Part of a small language model's weights.
Training: a variant of Adam for these matrices, 753M tokens, 16047 steps.
MLP neurons of a small language model. Each row is named by its layer, matrix (gate and up: input weights) and neuron, and shows model dimensions 32-159. Each number is 500 + 50 x the weight over its row's rms, rounded and kept within 0 to 999. Numbers have three digits each. A neuron's up and down rows have the sign that makes its largest values positive.
A block is one neuron, or neurons of one layer that tend to fire together. After each block is what it responds to, as a language model described it from the Wikipedia text at the highest values.

L9.gate8:511447543486555541530503417467538603581551419479442552515482550540581459492494480549499470566512486457548578610489510443454503491453570459486429476588525493555498518494476502764537532603452408543460521493552482437484519508576496515428600416440444440470500492657517459484429565535524402540480535579494467507478566446541494371556464474578499554521504516483539461557425526460472514453490
L9.up8:470489464435592599518578521503506498430493523467464414561513555580570494393502454528469528510563461445460547490449587506460524373520507513624480455500514529413468498560539465267499513515519531531544451550528485510531493474547448515532496565507492527538553512475524494497543440499482462418425565483537436527502506492520484525464516572436494465507591497479524548480560461450468502435454
L9.gate149:570462489502523609490494487518499575546471476609545472457558475507512478443385495560550379501526552420429454501417554485481542482439502425549472545492506541566481461442519378547458545509524443444536503528403468495418476444556494487488483448503471424450539529497469522516555615569554475509408525528441401546401472458338468475504554632564579592573523417562510480488521497465443461517520
L9.up149:466594476430430500482434474569468465499575492403475539593542596457512481626472478515546463548534453512538441450407521501501443515476492590519476481525398431492408487355516457488517519546505443521538524427557479451438529552483443494548556536581486532575433489529388486568554447478504496549487485575409511528535491486428490455446505537439512496560512513487490474511506478496502543528557
L9.gate307:465479461527593437503522562403534489493574528492471490559509639487484466603492441419500478503423496414513486517491531479590542436471469529585510454475500388417464532489508415543575592523509446543549488532485532499482536433495526488434522518445491502505540463592449505450447479458515495454405497571467530352568566470516561446527552445521438618515453543561570521545381490454484440474557
L9.up307:375505449545594544520514584409502483494560514471426469572515595521513412502477469528487435522535520441433471449440521456559492451478463576573473450515494449457441549479498479545539591488506410507529467453534534428543562398547500467425460486476481522447521569606448540522479497524464463503517480624445561460593520422555514511535467408569476511519533514529561590605375471509478458551583
L9.gate434:515491482544448439519490487466543471571489517476467510471498530456581563480459600495480424692570538424509489468421494453368534517562513482464542454485436494487419487468566399528485491455389479505481477415456453470523498491488550460469428478501468475473497522561487498460510452455490375518466514612475497567501479449496519479514570511620608568495568543483617442482431463494425446510511
L9.up434:612454457526532466415508466486398585434536563475493545468444472626566509428439419588455438481525527392530494563453539512565444456486467570550528527621485509539432583512456496383477535587466513517470429512538417520516447447500430500500489548438494480526520549526544546470585459479414519435477592497476525523465514477570502528574521404463559470582469561445365467407476526479450573499456
Responds to: Section heading closers. Closing == or === marks of Wikipedia section headings such as Career statistics, Track listing, Plot; weaker on line and sentence ends.

L9.gate44:567542470589572597398508549498433521541537488533506421481494476497552564493423457532503447534493483494500546481485524461531590461535556496480478454590558470525311584570502592565532529545498431416534536461356500464520532470578448483445573522554457552513558428471462445473448511537510470597465552461545487489446559530462430506514554535513593639584553533506484500431519428538491601469467
L9.up44:465645513509553481557523525525380400526405533502415526503507428487515533549557511608556534534606605526382469475526513482494574504473435526460484544536552484437398495548499435488481418480579429423504427500510494461511415555545418492507547505438571519509540495480470554452572545548486456548449552410502483632468539509509406471517435462433476571470495568451582500495447462458591535448499
L9.gate120:443562557539520497458498563489443487530544503513416564422449526506461571450421486495540422616516528464457546464551521432512550412481651504505464510573465514523449535495486485572458499589538431615468507471471471466456537522460544633447511477455524469533495563525590460417478512459520541543514496575534402498488568555421453526540515544469593585534502519462523441534526459511508540622518
L9.up120:467523535462596492461439505512543497530519555481515504455513474500473559485460498550470429534478548516443474575567586440492446440517562558462506613437571601475554544531444525535478530547549529562560488466553506489385576519445577482502465525399484495571479416532525490499515480514511526552552474473521369400494542526425476578569533504491496430568494448472521505456454563543572468538609
L9.gate125:501601482451467436389545584483436595412546501549543582561533518537486455436407452514464452507395495485577473406421457439506531588513531532456572407449545534548425490500478561578546550471498446495477505593489456459549526538471503537580566524423454518497488484489584573481444488526529580500418429550561475490558499388487454502609441506458455567448524589520615431513494452524469496520498
L9.up125:515450492528477419480456490471496539454555517535464475542470473453497578469510443552452479604451540435603504506584437471568486460526578584466557497412478588494464429423444461478527501581538486461516569485470484491521464616496420406528456478495521567504523563494442464617429575489450570377524503518385503445431578538474449564516584542435498533503438489497450429529539430498451528555518
L9.gate158:448571457568551487527480566464501534567539537567426520477479462561526480503408572499451424499579529480558410480432546438496520474503578559566487435514486491558618544599509487580529511555608513479549408549460505413503562461496477533459468495487537482372493476512607498560546562573526476502501481447503524506455536368430445453589519544472579529584595514451531478494522461563594518476601
L9.up158:449610522488578449523478449480524500536522521611460537498486476616492465546374571511495440523466538495512570509514507505492471395545572498511516511498536496535594568562560531556535452547597496410444511445568433501516542587478470540491498427549546544449424465521491471558498486532483489484550510464476451496442514449544394519568480581531563542496545520422512564509498560561598482526495
Responds to: Be-verbs before predicates. Forms of "be" (was, were, been, being, is) right before a passive participle or adjective, as in "was held", "have been made", plus un- prefixes and not.

L8.gate13:552561520575479519510475525500518604548515517514516473433497531488493547490520388411452564475556483449545536516450469544535520491577520513501604498493505559463646450484540429554546464493469451508419585464450534463491488460507441498500519423540546502542470524526519450514461495693563531604554511539493476567471568425479593491476541541549470552444525540484479533557509547484515397540581
L8.up13:482461556564605508429462478442579536412451505508461539431482498502499608569495450479627481528548535511519530568505487585463582486583518446481448408508444521466513429478476459539511527526499545595469536536523598447470517428496474427459531453600575568541500594518514445476439583598528546496549433439524469533498557475451573426552555555485496454514468554467551452447521521514489505550566
L8.gate38:534473458557603500452310460494551526588505561520579449553476426479441488528513474483465496490504511470464538500456516537550522497508452555531475408566433557548415560553499488451513525531489552500462496478629476475485565513555528519542558490495534458444456462509437460538539546602481387600551496476474557470526538508517591449528530532518435548514483422612528486573513472437502548520579
L8.up38:524469605552579483460494502512556501582535534493483470445533473563569575517464527529446412683603531437563520501454446505509430417446514484481406488497487470423444428446562484548561537457499492584403513530530419460481493439500569523498466524513498589497426498514545651536475477495483447413507519585602429540500587403503454467423519464478559500501523483450543403496443517546531518557540
L8.gate119:501485521518526408423484470512527570481500517485484586563434559491539508547518548600517528608531422419516456558558451449478462474380517605553514384491464481547494557447592601496463571495438524516511563605580474482481532574482569522562550523429537496592560497515517397482484506486512463425413455576549414454525527533409455506540549413432449611562601481506444523503476406515498449590478
L8.up119:508467440386512515440528409528505517435504540448541511609568580559472436573486501488388571476603589566538425498490500495441475496418561479581578452471493574507503501452513523530474553494511525459578458562483492531501408568464425459477543604528544524586525485587521458515533533480599504568446524554584465446552574424446442556411473517513454522410493480504499521559428475515551546501414
L8.gate132:597566458512583515483504516460549497515371528489456482538470631541426482528569548572495459592489456437539471534451505438487528542504594487539513528482503499527532515558502507485427574560520496451487514442441518470527525411467531484568475485534520429482532536498510616390461549547498497541579505513479503486454511510470396523480514561431573498486397491515516554570548441523507483569464
L8.up132:429486544390410523527507486420647556473492464493484561524403547529536515526437534514570496474518504445589575506486593471405531520471468385434451395437489525482579562538484511510502548528443436487508551410560481480468488623507508510500531467537499527589499497496510468498418541507536458422505542553524440438524519535499581499541514455466545512518522538439473544472548482464430518414502
L8.gate134:564471431521436495408497474522436527554420634455582558475520491574424493526513572546463424592494591477535567507521443514561499626447541532596433568479564479428489508494545450541465536452508495501412528535454524510475396525425439512436509473565542531596548449447468517497527423423521432444433449525473510475483579512521500529428579544501461521552476471546488528533507472527514505526550
L8.up134:503502453502558504471469526461443539450469577622517473506444542500351449490513444510609410500472489471503511477517474502511510517503551494553410456505485518497522513536502559497484442532470453420471484551581506430516444470458571496578541519528480521482550475535468509554535564502479518492568479510554554529536562421460497523456546500438441493510445498589495453513537493523537465562527
L8.gate148:502574443404522518386504433552503476515438528524487521498449530483531462468581577519364468607440546534514510573430481506507533449494484437507531439484477440533475542564508523508619503442463456436531483458476478540442448478470530472449534509405540571507483525519396521510447555438483553575530519580520495392457466516482553518513603558427495584509564492422517518534452460514453533520524
L8.up148:434478436516571512485464439476468456523466487442553553532616457474439539561512424317480460540549549510556454524470495360473488500420500452512582468539484477525485437446486516474555526410546486488459463467508449506543520486513447443526513485516475580423497516517452541572445422535402467455468544522559455490576463413487513625461600422528553488463493530511482428393501442558496463476493
L8.gate175:433575500432463540487507511394443536480509558535484575476503553495541496507428421495498370517458525537511531529395482477512511491520560446593484467475435498524559555439480391482649493388460471520467533443531529436381562471496522465537532483469583482503470482481582428459469489528536518508471514499425588471427482408497467457606460373581579612403543499472549416534501496438463472545514
L8.up175:534471547525538487428474480420449522477469466509515490465589527517379415497469461482490402492555541531523473491538528515536480578496476473562455581427454540486557522436543478463495358495483452517443519536483512468469473437473558403479488461460547522471490576453423507503518528485566386550544418532530536519504446500517444499518544516451380596485464550523498375497513497504449497543521
L8.gate226:485443530518533476467502440419480514511514541482491483498471451477397490489421519548514529467549529486592527512468583553485495504503614494585452548529517506472570550500486446555566454502510428559456521544504387482521528510516554538523587453513422515469435512463402453510502544498510439471531500501503509389514505477494509523453529541524453424474474406541597458547466417542501493497474
L8.up226:497513528573430537570423416441406495469461478531478572379601428415474512475506402413500545469522476437587557506458408518530435418450508441511492558419447541506506559520489444477560456425423475536385517483504487527440542516526406506504497507498600528506534479466488623518451517459506508551505490532528478492484495508590546506501465581518518514401497333524483518528469547570473488550513
L8.gate314:454472545481436493590495520554520494505466514543498554525464429496452489533577510497467450485586516434521443490472466436529529446486501462489496597490469509500436502494599494530537558459416412523455486516507385472513563457485474546427562448504565507539518550478468567560442489477461490563584429470538551481463517389489445384505460521427638566506477558481538403582499509460447553495587
L8.up314:487438512405514474573515440533643461545433596490494540496447515546537545499521438506553487525564569463566516486523501527592468467515429613458530461493458445499525576453583564470422472355529452524525498460511487489471474537441565476461544472580513485513423542525563548575519472413471571521504519382373558490478509454520538536455535495499549582570458515431515517487446401550564507500494
L8.gate334:534447497611601527519475491521527507437515510443542580368459515481604426443514465485513546544543534376444591499517523526536477465517618508526466501580474536469470503568510529459492551532524519480476556581500560469532451494521489509462523457415486435532463459517473481438530557358457483505496454460551426447496459458499503425360495535528516561561524461497540511575494423453513463493611
L8.up334:556477589492481458494457504468533510541462468487472439465624418462516441543525569543495487516419550554439466480489436459575551502482463567440613528446496462438491596405548538496547478434527570470465572370430490505449435490601432424499498509491469544517468554538557528468448574532531563592358513506566548491418525541544434568511496637474505548416414609425427420553450477445437445449527
L8.gate364:553503527472570549432410480441482506522577561566531586515545447437481486450384528534533505615482520428599502517511541515501624452502557559463449484465388515636469489487482588502614515479522436460527502458474458452513506413551495466522515466545476415433499498429424415479472425458530492528483521545414508495591499515457563516579410486483542574542552585486583521584583439452493416580413
L8.up364:484463483470570566510440534420513499488551495480570544429528516471473430469428526597538519530484546465504463424538495543521505470486532478534497579480449449493579505463507507437550544387525450546484585505415483560530464477514537517542507547597491468530550592550472481480502466433568521483404545528464530505572479537470495528558482447529578534521605566496489500441500418462518515519483
L8.gate371:500534453575452544405480389462490570523515558531462457474484508528508499581478503495488559558475553510505462493502494579579575513442531421482503422464604561489603477481529441522486453465411441503458450507480524524417550501492516509410476567506521531427499533465494452411509401416487477496541450601447477430506562376472536465427508438574567623472474391421485512517524453470473398442564
L8.up371:523470507495414462400568544535471466478507539422500523558595547458492480506429443578399518578504555595504487469510510447534478389398590425517504527499527535430542484580492477473499541434450466507423452473558468456529459514522519453520524534411602472377468479625466527498548464432469449549436537544504566404538453410499420529434426541490544462484477498386513501474394433443486484469520
L8.gate455:547644514512593528499447609441454432526512459431528434540431437456488465515459574482440578536547542457462590425584551497562540574552441558456501442465480511567549546468597420475525486498520529520555517463629531527457505441529423455499450471396531508510407535480496554403494463519441542550590550502514564505425513484500545542485496504506543522492462495511464538521505453479484545540613
L8.up455:518578465456505472571537508553454431514498574577492582516476492443516579452487526561391543533466541542431531465406487502446599511512522476555519441390458493575507489562458399435505479443503478538565597543475481509509425609521519504492466519408568511559505479478474524448594437474432513590558516519491503432469400520501463525519452472531459453419558421502505504544532523489509548468486
L8.gate456:515482472414499523383471467457553559526533607520597583536402452494528457569463519496474502581515514547546554573412416446459534496487534533551516462425474560531455486435484515506492583474467506543406563491535442492497522649546527409577527589604559574441563503544481543540457440521512489512471528532538462434411487437451595555416579520492534574474473521479487478491462386571370528523512
L8.up456:527457599467524433473526451443565467457526440466521524574444488454543477494523560537414445557497545547536561508542459491436417394515537600529444491541439547479505575445565602489495544472540437530474553486512421442424570523573509451506514520490465568461461466526427520512543570456446456381496401558509439522471439437484518521430515548574502565590510484488495549543488369499621504481530
L8.gate505:560497347591477555385464472371528463581509582491443427425531478495567520449501478520482506488522527446472496597491541448563582515422620436453498499539455488537473513559517466547487485555530413523473518419489521436438463435572460500454477514501530527487435488481570532473497458542477491433482614566494482462559617433561572434548525499503543569555465548535536457567583484425545448468578
L8.up505:407473498563545571497526550393523464461486474454423535457538552537538450516428454488437497529585527442477503491451490413511458423370533506517476497550497454495524545453533535507509559526531390548447463497569553487463491525532458488470475510520547501494556523618517513580439498558521470447437521652469472507576601427507550412553505447554442537533560464482545500595424464565483454535532
L8.gate510:470543453431560497474482569480519534574452536499505467538579587523403453492481477471587395500441654500505530531501496514514481428448561525449495532468488439507508409518520463548561494479546498520448587488502557537517482528547507605461579444334546515442541441522469548511499497492478520558480454464420474615520534497431592513532522561477453500585424386425512516487540507496334350587444
L8.up510:522544411462496519587490516490474441441561503559531476516514468577457534510539484461474491465484453520501518454446562450498502417515570552490503526435455516474510455497479526499520486441590531478487536527517495438586489511555433509414517460510534456538471440405479555454502399492452400508452517518506606541436429482582545499474517492557398468469522586409545433562492571478537462477483
Responds to: Section heading closers. Closing equals-sign markup (==, ===, ====) ending Wikipedia section headings such as ==Climate==, ===Playoffs===, ==Career statistics==.

L3.gate159:541505511578469381506462542507470435574430528627461477518432480503477580439427588539480496525425523448466483441467492429523581551518478469569459456509448511528483634470608558541517538498450442494502468430491573508438375480511528555481481447458464446601533529444631500431548519555599469542580514412527437505442558513454477480532557510487561501515564602512482519473513476543471441563522
L3.up159:518584499471494471577563437557562510537472509392496435500581457495504499502517551507533540499545524524556488548548516518519477602366586430435455450369470506605470462571529429482510592486439497475460506555544451496522501430543553456535492519615565501494523488469540562507565536461478363578324474496363434429432491511464511493470537447594533542496473450516451432575467503603557470512494
Responds to: Definitional copula after subject. The verb is or was right after an article's subject name and bracketed birth dates, opening Wikipedia lead sentences, as in "Cooper (born 1997) is an"; weaker on word-final pieces like -al.

L8.gate3:421464483515465529532432621499496507412522574478449572567559468534531537511478537506557512513478378423522554521514542521516491377556462602455486498590478441467482494492587528534489580480538513560544511521486420515511518532509492464477394471449441516600552521514516489450469607528468392480458444532516475546507514499528537442515555443548505440497494497590503450520540399509554502571510
L8.up3:477535535526463505520494517499442551475491483487509560491592572567505505435577551457494497499507521489483508562481412469559498452532443478479520505517431464475560499421498505492507471453507488514524459400505440456511558468430553483493529467567477512606564483456494458482514563573556458502591510543483449513453455550502562533540508470504529444464464454561331494434544410538553663520521
L8.gate5:546589536435474525457522497449535557510533560448476502601380544470469620451538550573473537501479612414558574553495496484530506376527515539503503559622487538570535617441437507574566521517469474371523599540459489490488510481451464538552531455456514462554503487529492460431532535588561492605546598512580579507553453535476538440526531456548528496511427511517546444517541505428479445542454
L8.up5:473539551544474457480499466445392541458490506661537581543501478430463540491509528533457559418574464503433479491524560445473513441526628492514452487457489498455529540531517569509459541475440463472540556491509487417436514546512477455534479506510527459510527522476519457528534484488447575616556458509515416455513536489534542560492494448428490530517511490545468424573480549539436539579473
L8.gate106:471442467505545494448464524509450535565440495449415512515570447572536474511493410586561361577462532474491520474501478493537499467544502515540439487378544518592445498497488594517590515572595421511520505416505396491509547518530544583495498556481530423507520481536562428489505508604554526597583457469527511463470544469465591582592555545525440560545537585463492522513529430572602467532482
L8.up106:422491499474458451468473444536425434405527526525413576516560500427538605479456393506515530526443576594520479492401578464429495566490488523506489498481490517500568492476484577484582565470556439418623452513479454479444497483547399421529520450474510495633472494558462444454480507540531482575509568565474529441525585445457521506548548471421472472531586521502526460546443479515550554558418
L8.gate141:576519544439502516474470465455520559519497461579455549432517506485417600523431511546589560515489506522544442533522447427494461499490384572484407595540429586480396495478593472537480484523473463521468487468522541423531501439470546546410591609481529434410545551526523502494490503616542461561410520569495534525530541448582559540459501432484519523468468544561525446468447537504519504466537
L8.up141:520460530496563543445399431562526495474492470563437409528478448446475582486501465518427484458610483467520417365612507416565491452554493459482452511556499566499535522458494502502529528567455482411458534456510524515475601509501457544470483585429454506488487450454506539488437542520465584538426466523410439383539522483556466470521492507459476487468461471501386395542544483547507487560567
L8.gate142:467577553567445459436491588481490407470523459545426502487444518492439423511507566484461314551545470578480491466482444419528503416543493547458455502462519486556538545584584539542527568491490536466507464451463530442503599495491458445495528520404430495465461432542535538448544532499531496542478549596564450469507497419588455438479470624478593522522454541487461409580430470470501566558525
L8.up142:539451506553530475594540458494517451565550528470508512537486496443406493465553536539487529535510474477607460440487533464458414527498477504510465472662462475553509501527471479473455479465396528487431389509518482467621473416443485545431595495431513478402539538475452506432455533549383574413510520583403447501424493379481554477424535561450486421510535579524471459517524534472529445520538
L8.gate237:413474470475511523560532494392545479417516507526437497484420528512509598477573475564510508536510528472506593525560605426519423424577582479530515540512507464497498453541501541553529485547519435515551363529552439494476512544465532500496513429450587596429443462527558376421488550540532521514453570514444455523418470523470538560516416503392503474436515536562554501477517500525481473505471
L8.up237:416532515477508527555472520540532428503510477499535560479450455450526577526382466580453517549455487561553474459468490470498547482447580456585418557491572464476544457539410504464521532544612519431489489513475422537526538475570425417376506461514444446499492465487585509519492539507407498441421517556496556490536447436471446508484567467540475521508523511483470555528548474495501452520532
L8.gate249:510492430588576495618514574521513562675474526507512598547530474470464446473465521498502436450465415572486490531531472464563570483491586467573432543450533442477446482480551465494510506518450476477528469438507392382494633564519542508492489483425509489436471484480501514483507628555563515494482529452440452505534540513473471434477474539574516556571484521517588460581502475446556561522545
L8.up249:479468561515557553494480468522482513495506524485369544526480430427520519488423468453550520486606442545521510511499494533496557393534511497477493505453486618538505594424536552450462547527485545545523435576504474488564505575531538558479489511551555495498549545523539486453505514553568492376569399534415428487553507532528440413416487527575555516347482519456533495508490445485477401581525
L8.gate258:518471545475499475539574585435478502454518480494402513474388474581437461434475477511485361556489580445540495638520518414561465430574550554473473504439525559513548466523573484549569508546434489473553478440495445510546561529533477497389453430469439505568478495421394428457470521517493525524539502612469459440505556437450544424413458428431534523511534408508603561453559456478539501452443
L8.up258:504451555527445524519545604518583563459487544456556454398378484571489444644563557467429494444480530479636629491572416552460499540512475618496485507487564562618472511417541446452424531493483528502487483491520485511466455540540539486518467554512621509508489560483570526468470476594453441514519509454485526447459551401553475502466400413512624509435522555473483576519420504523595447614530
L8.gate267:481431622435548594482546548500411509532552488618512585394574466478490487444530495530472526448398426478545503576495521325452538512445521573503466461495501411546577579467523448545545543524465431482628556502524519425555566461475430501500498488484499468466455471518478525488594494575490509528465571494473450527415472512452529445498504545536536491492517553446503413516497491467439496569517
L8.up267:464468514454508491441501512422501403560439447518612525494470479401468459514517480563533470438475448597568529440411558517486478550364529315573534473520500468537446597472376550526538468561526487514566546483523510475525527420453479446575462510565400449496549484540481469467476503606544422454492517509480476403508442437488459444349531516533525555523565526481487529427497545518462517585567
L8.gate293:447442522439510440538536571515464402506540506422604548552511531533426576563504591486517570516470586474482438484503493464492507494446599533498487566488538495566494476519516487515475516574518483532537483528460484480496508466500458536553455451454464446544478514567494487434539476586507477415473521506406507569456520488428479401554452607576485526488533484522556480536568389553538472597562
L8.up293:507537539443496481481482484450506512472616573469529495523521502426540518464507417524435482516505424564496562525585400528382492478498497499524524441351420599519412522401505521442492511515450449470568545601583524456503505539553517524508501492461491504503606505508468496535453536535596415485536467567502550372495478433477493483485353569541462501493490497564464467540466394408531553518439
L8.gate295:534508472448456549478406435473502430637513522506372512606452408441485500571479468522475585581426519577517519436458486493445557427453561594478499467486483509469467545460547431505496561569558514552529547530545500515566534495481551620535558491573458592436497518466486545528472414588580489476504510548484528481480485480520516439506471475399605521583343527512525398588535482522501367490493
L8.up295:449528415531528451553518550516445412488587515610503493476504524583539495542463448511613442549527457520560466521523489512493465454540473637461508513458577531466536486399479515530578492536581458531450431563547566488524482503492549487490472444568486398525502522528435489531437517513546474488565474516541474518459523625465556602467475507603381553568511467504545510427500416488525526504564
L8.gate322:601504461471533502549501493508518479469553516549477480409431482488445500536483413519517567563448482473478548526526553415396476505543504594468522540466536508537433560545539549526454532553409475434528560519529446445535426506442445541441480526563535485554517479488472350412456535356581511532450532493489481522463508453544443474490563482538471559433378471520532500551471508431468414523510
L8.up322:573475447532449496497489495549549501567505569548579456541531534447488527512511505494602505610537522502514428481438449528517530536553485497465515546532597556549539521483504423511456506526524459592517444433425506551509518461454514517457505472527576490568595436536485525481581595430590506508545520492414499477433414545401571500386537489518460543522493493489435503446495490509449593469537
L8.gate392:579523542532386538548473497410478494491509468514484488536515506548495513508610489575438520485453500531548549496481496476551538523466518559455498492526442505486400575488488503557389416541462507531645555531486451489470554450514527446427466443630607572551391527481495447468514416435536498582451507538513534425510577386415539485507402530444486562453539512465482449615573522442551516559454
L8.up392:413457421550440435527474494460466609490533483493414519460625526461546464486473498546535426493506529465439467524573562539494545366544566527479453491506517410642452543496492479515538452465524484525484542489404475546437450494451403478483605464515419553494588516519555394467595538564506503564539495518491431502484532513485485499553594461518450501385450478505533506541487520521601558462546
L8.gate437:425485498495460558473474525446558435478443484409494533539460509400484588535506526469513512577506487519425530452421509539431440445494460587575408468521482564466503575584586486520569503472604580553455401526474496481485515562560586598362506461435547524447543545495525435473485486487534492445446561454434469465474512554463486563523489407521538406427577486431543541528421467518403514452457
L8.up437:460543559531466517512530516562520461487460461513520517505512534594434497588386500533509488506405525544499459470497517474473412457558537488492496553620484512522466435511496545448535518493516537547502483473500514501498505520538512546526521506518461526441531541487517495445503399552494520486475440539471500494467530438516542396489510487521509502441525545533507500468399595584345558407406
L8.gate485:486486538531539513513391477515462527496526521561512519476441522477544582527470521512550472539458421453478481519428485505502570594527474483557404472556524577497533486512543457551506553504564479517514475579469539499515580458463483591530456474450452437493502469464467457457557482480525542465526525536419525495486513486484541532395540535468403432611528554523393428412654522468494510613462
L8.up485:438533478403444494499600532497527543463438372522450447457525502459535500547535576487397516541492441527481498459480578487472395559484438570448533408500488606486430529504493456548583505527562508477586494464408569444461566485443556447535414478450474445484474613519423503564456499483422485507412471530478587520494444437558539527458545478449406437556450482524489447489498561557454533502508
L8.gate498:563515532469588503514487495505540434513522511621545534596519457502470410578483398536536534474416644431523484410527533556575494521546501577455525556577573535539579580419601441538474448553504498543466595533527521524544489564535495513503552551436535551529527489484442450515492505523525542478572500466452549444485495559528600444558524456534546526503549507527547526512525469522495574498542
L8.up498:530482522508554533450542577450452579482466506533452605537500532496519586554492579491530639521597534494445450544550526502411480477444551492526500505559455506474412543448455465479491549545478478446489598482502416506459447571507521442535637547483456530516481529512508534472427463473438522473523517577491592433481507438467535490589484521509460498523616475547561550505499413460443603490506
Responds to: Passive auxiliary after subject. Forms of be (was, is, were, been, being) directly after a noun-phrase subject, often beginning a passive, as in "a draw has been held", "launch was scheduled".